From a checkpoint of a small transformer trained on Wikipedia.
Architecture: RMSNorm before each block, rotary positions, no biases in attention or MLP, untied embeddings, capped logits.
Training: a variant of Muon for these matrices, 500M tokens, 8148 steps.
MLP neurons of a small language model. Each row is named by its layer, matrix (down: output weights) and neuron, and shows model dimensions 48-239. Each number is 128 + 32 x the weight over its row's rms, rounded and kept within 0 to 255. Numbers have three digits each. A neuron's up and down rows have the sign that makes its largest values positive.
After each neuron's rows, "fires before" lists the tokens most often just after its 100 highest values on Wikipedia text that the model never trained on.

L4.down254:114118129146134077141148089116062159103111127098126128087115174183073114149128088127123076125094159162137105141145171125079108063148121100127092142136168145142165175109105075097097132096094128114082099121151142155119186113133101109186114076126178173198152113118064169192082149152151122136098167146127160151110110125147076173140076103151081066090096138136168103145175136163125154098192163051163145130125117095101144142126224118124117123134072106109125128117130090160085142159153201112122089139114106162115102105129162119078158146140149165096147169125163093124164166120101098165
fires before: "==", "=== ", "In ", "The ", "On ", "== "

L4.down141:121128134134145161137185135150144086181136086176214169109174159092160122121120105198108076168148118128179125112131134078166139156196097143095156125144128175146102135103168059132100137113090075120136089124138097146176117171144124170128106112097134139095165166083143191103155142123119145148081099098149081077156181124078132140124146155121151080096158079132166122107121125120101110167145196222105188140098151139169126112093100133082128116109121172105083176138080125131114131137122114091136134150116081138117132077151125095086151120091161086049145112112187100105123128156151184114
fires before: "the ", "which ", "his "

L4.down346:104134106079119121194138139138102071106115088104163137109077101153090101151144145161126080115179105115106128080143090143103187154074123100111112130060125110118070079143175153092145123127086119093174140163136143065214146146163150173176131130149144121123138215070135147147127154178129135143119154117167091140113091178086159079119095140072153109161142090118150129194109190146076113162122137120096122134125137074082143176125124119106182189192048145125080115131154108101125138153109100109127169154160117108115097164136187146056100102162127115155116218084083118162113179130122188125
fires before: "==", "He ", "In ", "From ", "== "

L4.down429:109146176113193110117106060137138126126142158152153141097051129142039147107165115131129130158142091129137079091154167203086139136119145104069181131084118084142126114070071111121147137131120116134085167086154077084087194102103163165111109072093151107107163155162131120138132142168152060155142050140145171110159077153106093145084099096120085100114112103053095106141103169071118061131182132159138116139152154150155098125081131112101216133091140162162124170143190139130161131144149119127124092175115137109120137089130155134136154147134098185112148068121132110161156118100100126163
fires before: "\n", ". ", "\n\n", "==", ", ", "."

L4.down406:108100115110135100155058097128122176201120072122104144158154115123041125140063132154099130049173095126145074108147174208067144163189161088101100176094128133174122082124186104138175158175139117075079121142138052106108103119089087128182121142136135166119131135132126106154170138154124079172104121128146140124181145118084168188072117121146128160143161094162138147191173151140147142081125126101105127123181121126172206115063132117134112156083127128165110186093164108162105160126100123109166194105097147096139122128085147118133186154169154185191141133218129094134151110120129119173
fires before: ", ", ": ", "\n\n", "\n", ") ", ". "

L4.down296:188075122194134121144127140131102130087157122137178126107126131174225168121137156118145172090136139137154120125181116141087098128093083147187145151143116123073132143113112111177040120145113137093122118119182097228141113161148142125155114167160106116105128109124121143174077099099111141102140090138153119159155131084191131131142176105191168143179120121141122138119103109162115143153101170082090095101159114114144152135152133122135155102132083144092189119148083093081093174142069153121161156128131133122098202150170141128107164107186079127061149208177164188131153093100119102158
fires before: "\"", "| ", ". ", "No"

L4.down482:143158100113153139138097081154152146133171118121094143128071108083017108176071162168172037140124151148166114081087110129098168121134206118112177135165146205144106103109093084133158105123086109068068139108188169150179170152166151120166102129114176124119105110098068176144165153172105117121156103129113149099175111078063098153087149139153139118137097146131091187106144167088133156136105120138119097130185124156181178109166119119045197114126107103158027062146098129140149149132174092077123156127116121154137151128144147119133094097141097174146180135169130141147129190151108140141
fires before: "the ", ", ", "he "

L4.down516:193109129167141133096078159110139163086095054108143154119153146081140156117148172108065128116194123150102086171106033097125094127189107123115156182134147122161127104126122182146170100154060088085154131150130092103085153099128148159135183130178131142126113095132113128082111166113149135085084153136097109096118122126127128157165176092111088132113155125152157065071131165094161143137151083150096152118091118124176219128187130170108130097125082081128161183071106148131099134121152174115153127101144155121158172116206150108111077128095135185105157092106147123148152153169171131120
fires before: "| ", "z "

L4.down109:116159115124162118104111152149129112115137149115094116132153128075000132113230104119160148162137120119069120099120116141138109163126148104164121146190116117124115142117153147143151117162162135156101101176166131132142156124140123090138124090159130102146134163119066132106151137155136176134147124149105106125230125149125121092199094166117152126160204122120122090120117169118135133175111136116089167148140189097105150123176139126091139110089123149091113129124099118188108121116105117141090130109164148152149145131109132171083114125139148178127047111102138153138126133171114095169
fires before: "| ", "==", "\n", "In ", "\n\n"

L4.down331:155150114168122113137130121160114103063142132131146062100106176147174131174106115080070110148115078114126130141177111114150138105121189094162132106107129148166076195170095090110146180107117115105123167124083146079115070149158111128098101123200136165128100158110122158101142143101146149160091161159125126159123100168153087164107083141136120114159133103126145154109138132188122056114149158106126110096131159119100133205150155168073104125136113107212141117098224177106126116149155212084120135179196123123065143090140126112122123114138117114130098107108057104118113149192161142107
fires before: "\n\n", "\n", "|", " ", "6"

L4.down525:156098094142086092086063130117159150091084117127159096122092128098190151108121142105099082178099189112150164202113119148133058087095130185163128049130107119142103110122164138102150149121099187188125128134160125145121147082173171153121148044147171154139160153145115135070131100159118055092092156136134093100089129096142113185135182075163122108103063094172076175102137137111108119166111102129131101159096121129115141155109167100118172106188053113163147087110122171154091123142168163145126154086080105126067115114102158194122124117117107171110166145071159039080123116142116138081
fires before: "\n\n", "\n"

L4.down630:129091158111120090120082193132153118216139137133102110087121152178000149054103150124133081158120104091091138157151072115115156166147083146083072124170098110169139115077132101152100109164119119146152121153106102127109121157102128153158142159171086159145169127152098144097061150166137134108133142125085142142141127162066124098117114174080148118126168110113065127145168109134170147119163166109159162118162144102159134087159171133143138138070082119111138142117128137112138080129126149144117180133140144161108094116154097106093085156168097174153129082087163103086139126143094163159
fires before: ", ", ". ", ".", "ing ", "==", "ed "

L4.down598:145166151158207146123138125120159122134104154165209166115118099127073156083183160123085177152089130152162128086107146149168139130155143136091097145118112116137157192172074141146055116126151132137148162096157158089129163113126138120099138119168108111132161200111161137101182101085130169155087135053112125134066165176179124129166132121151140112141069126135163086102139150106042075119100168108145141135140116136154147175122141143156122133148163143117118090186134086112098136087085115118091190128142172137141203156168161137139154098145103121140143108147123149111094094187067097140
fires before: "| ", "–"

L4.down40:149106140119130118212113120129126219093153093173116063136080137130047114143103182123144141074138145126157129088096134153109108120144154114143144145127144110160104122176152100149176119094103085127119138163139133106111152157151205141160192060128123147109117149126175083180123137131139068083121113149152136101143140116135091145090103113141157152134139113130056144093170115136094142181129151176112177088152134062153110152050149123125131132126141146093152142159173087091111125108161160174181102150125109130120118176165139182122160187108121118109233197109133141179148178133179096136
fires before: "| ", "===", "=== ", "201", "the "

L4.down115:128094103130121172101095130152144133063119178157130144097129117129000132113130123119140184163144097099138152142113122123074151132134141121112089148209118123129100101091146111151179061147117124131118119156097168144109150109096115092124139126115152202113110117167134120124128101125115128108154106083098091182127141115129146086150163122096128096138136153123103100129078159136178116145103126078158188156135140131098137083116074141078155099152183195123184100141155163103154115105255135101157175093104196188089075095109112090104154156140139147127129152136149128155141169089126164146
fires before: "| ", ": "

L4.down399:106142126156179109124081114141144095072112146137187101144084156115036096194120064124116119174153097192107110109143127130151109094146123154143212184145129142166117113145116055117127108123157146170082147161141143116085154134153120137068172128113147077116154080164136159125171102140121121148138062123199087186212075075125164125196150075182146132139186099128203106147107137110143110181115117084099130111133120107089157118184179157137128117132120119114115115110109156121156096125169147174137102134124136147211110151144087165141083154091114159133097142129100124094125066149140103169
fires before: "\n\n", "\n"

L4.down619:131145129145149107154134139147093121126132120088130129136139144124000110124173102105134075138149104162040132080105140149089085167103144091172113107152114166143123188127147174118129142146133124142113139172104130117135107106146121106144119115168129108138136147113110122087140142159140131093153154166135129098176133134156110107148133137136154116142143155123113097126133133123109109150099155145109154119140134070078162090140143144116106160096128130101148119114082109176143091127255146125132134089136088149123105157106140185115103115088145143153084121106113142112136147163156104129
fires before: "| ", "==", "In ", "=== "

L4.down468:128110129124119155160107169097113104135129118086099091124101102138000093127166111107113126144139131144092105145160132110177126105162120175123177073141134117102107136118124195184164132121133120148093141151118114164082112129153150127213191182124150140127127142111124129079096171084107073102116113160134133135153150142100096098111108118140164194069159147182080113128119107088147159151141175130122103078102118176133137124144158162103142116098165062123130070115104153162129160097181154132072134129200171152157190150119139135129112106134150139029180103116110109141138163144164077203
fires before: "| ", "- ", "\""

L4.down269:048099104115119121165144138126134129111120139179120116090151146144198170143121157114115152174112095158118097175106077110103134136085107102185140093185069128172077102115129138159065068108076126106116161115092155120178123105133160190113126132128136113126145170136120162126118083097176109146107143127123160090164215122080125177141134166148116187173183132130094161167151076137093104085141133092139133142106131164122152147120144111137148097114095009204090088108138119096118120156193181084159082123115127141123192136099156134141169083095172098150117109144098101083121117140094137079
fires before: "on ", "in ", "a ", "tion ", "l", "at "

L4.down435:139148151149126129155109165136125187095155122092111177122112127151091101111133143094133120138200100139074126091104146147117126104194192090128104130174099121178118140157153165138103132151122103100096161107162164110156153136126111118104117133162113099149175134143124134140109161141157149190099049165123140139140132063174152159116076078108069193114176107071173086180171073135110050075124160142169127084089109116150087145119154085117123109094122109100107142160140177162100078169134187177192164128135174178126107123060126137121148101107146127107132208091155097089124137154165145124
fires before: "- "

L4.down585:169104156156227181125179171083115154128100119180114196112142159147115125181122141075132166118086134124124142122126160130125137098051155126166135122096149128159101128122113138176151145137118101131064146141128105094096126173186158157154135083106152080058159105148137150092142124108199058115137122107026154153162154119060088108142140108194114121043144157115193153099152141123082143164110152158156138113137156128120077136136135124143143138140149110139119159107145153180105099127127130074156110074137152114115153121147134121120147152154187132195212065146141175097090075079178095142
fires before: ", ", ". ", ".", "==", ": "

L4.down366:122059145159106083149129174102123091091067121148157100020157140095121137097161112098140122119059117131116095183116170107186113097161146142123119085142154114116104146131112092141127071138148114123112120183139109141092075092101145099109074104122127127135152167146144131106074080206125115113158171190106137200162108160048155111144122097091086094166138134132139095179093168098141164133101179146114101149107140102156117141135093124133122119124179073106107109096125111152124183108165096104050154087112154145151134100130129244139131146121105123135112114124060142160112157106140123146
fires before: ": "

L4.down347:053119105150140178151121088132163100135095094147138089096146164179059102122091112117129065158126108144154119105084118136154114171111105104107110158164175161123174105101087153177118091128150142168113125118077104122139186126187137155145110154101181159196139037143092074142171129154115155155142122104058118144245132145133128129155182128040106127085153150139107136180126145101102120118151168121119090128142182096059136115035079131141125166120138085149142167107087141128162153160120184151031126164130113125134181087080177132170125143120099149119231097141105120106135139131146093136
fires before: ", ", ". ", "s", ".", ": ", "\n"

L4.down588:147177164162174126136122087174110126162146099135105112126155119122000158111198145102123095113111100134123131108157135139113086142154157141161092188139154118109110118122165107129135127146141084107135130131086108094103165155105086132054090106151133140157135129150133111135167122151127128149166173125147126094073104079177123081100132076138125122131152106139129137141140136161115105156127131137145127142088176138058106188091127131089146140155130083125122120099124135189130120137255092138165145140115184171130108128141124143090143129122147107129106085090130144060142114159110112132
fires before: "| ", "=="

L4.down642:137104136150116161108131077133073180092128117137170111141101082141127115138130086087073056068100113069122105101137115152124096151102162190102137100141197137143195119158177145128097158170141131118149071103089105144101164109085121108088145141137127102123133124116127089115081161127155108095155130150142149204103114142126108151111149148150150150146099078100152083124153115157195143107110054150163132131104124184099128045125056142116201095125104122135079193107182134098146140150087086082115143133108162114138136099107082130150141185206144128208142136144127133142120088075091166159
fires before: "| "

L4.down677:111103157084123114067095133128187214186147139087179183124089133108169084101123149061172117124133150106163125154110101156133095107143120092183176127109131134113143157133168196176115164139130100106137091116126144159180116138104125123164101120138161126111088084068114132065126117163144116131134110129078105119081122134126118088148128084123120138115144102127061178127171186103080134086086148155077074076168148119144126191128172117089081119091107170093129071141148178117114205154070125135139094090082126077158164099116103091173073160174129116114179108069126100106126135148134121095
fires before: "| ", "|", ": "

L4.down412:125126146087134136161065136171161106137128094200088125104138151116000119144130125115124162090155086126128180105124156109136093184142166100132096072104112134106144160128095115127192163105090118168172106101113065094121115080119128138091116124149110137111171161172135123149120109058111151175104156160167122149169139059157120111097089138113164121153072090168143145154146132127151154137143113092144102096121073174093084126195098095139098110143158130139128152119172179117094099168197192161100088175082110149122120159122083130109181133123074119201151139130129129110082130114113153159
fires before: "| ", ", "

L4.down425:178180157103102131069128100128101152162114080136158158179112139139054151138125141099102115175127116155061126139098157146166167133100114091140129102096110151090110117123177141119145141150113174143122100113129134059194110137140115096131126134187136163083080168165143114108081143124104163117122134152110139131120138117090168136135203141147104099129059104171085078106089193084125121118135109174115125122116179047154136118096117080062169093132142120129136133111114170072087072125146166150167096161095103185151109087154128113163122075162142186145138129076123100104138110182124089090
fires before: "\n\n", "\n"

L4.down546:151124106146148150060116099194134116145123150090091080106146100140000147119121131139101088183146169118114057087134162123124112128149134150122138137169085132132128120136162128172167087096131138131113113147117130123114121124114156102103167087187121078132167124135129111064122186152110123083114145180106086107166123133149142135172150167115149130118157169137096113123134169136148124097136135138118127122157176098134116193162085177141135079114116136096103165104128057158095121127211156127164128125131137113094097180115108134140105116135152111113073093131117172142139074105176145116
fires before: "| ", "==", "== ", "In ", "==="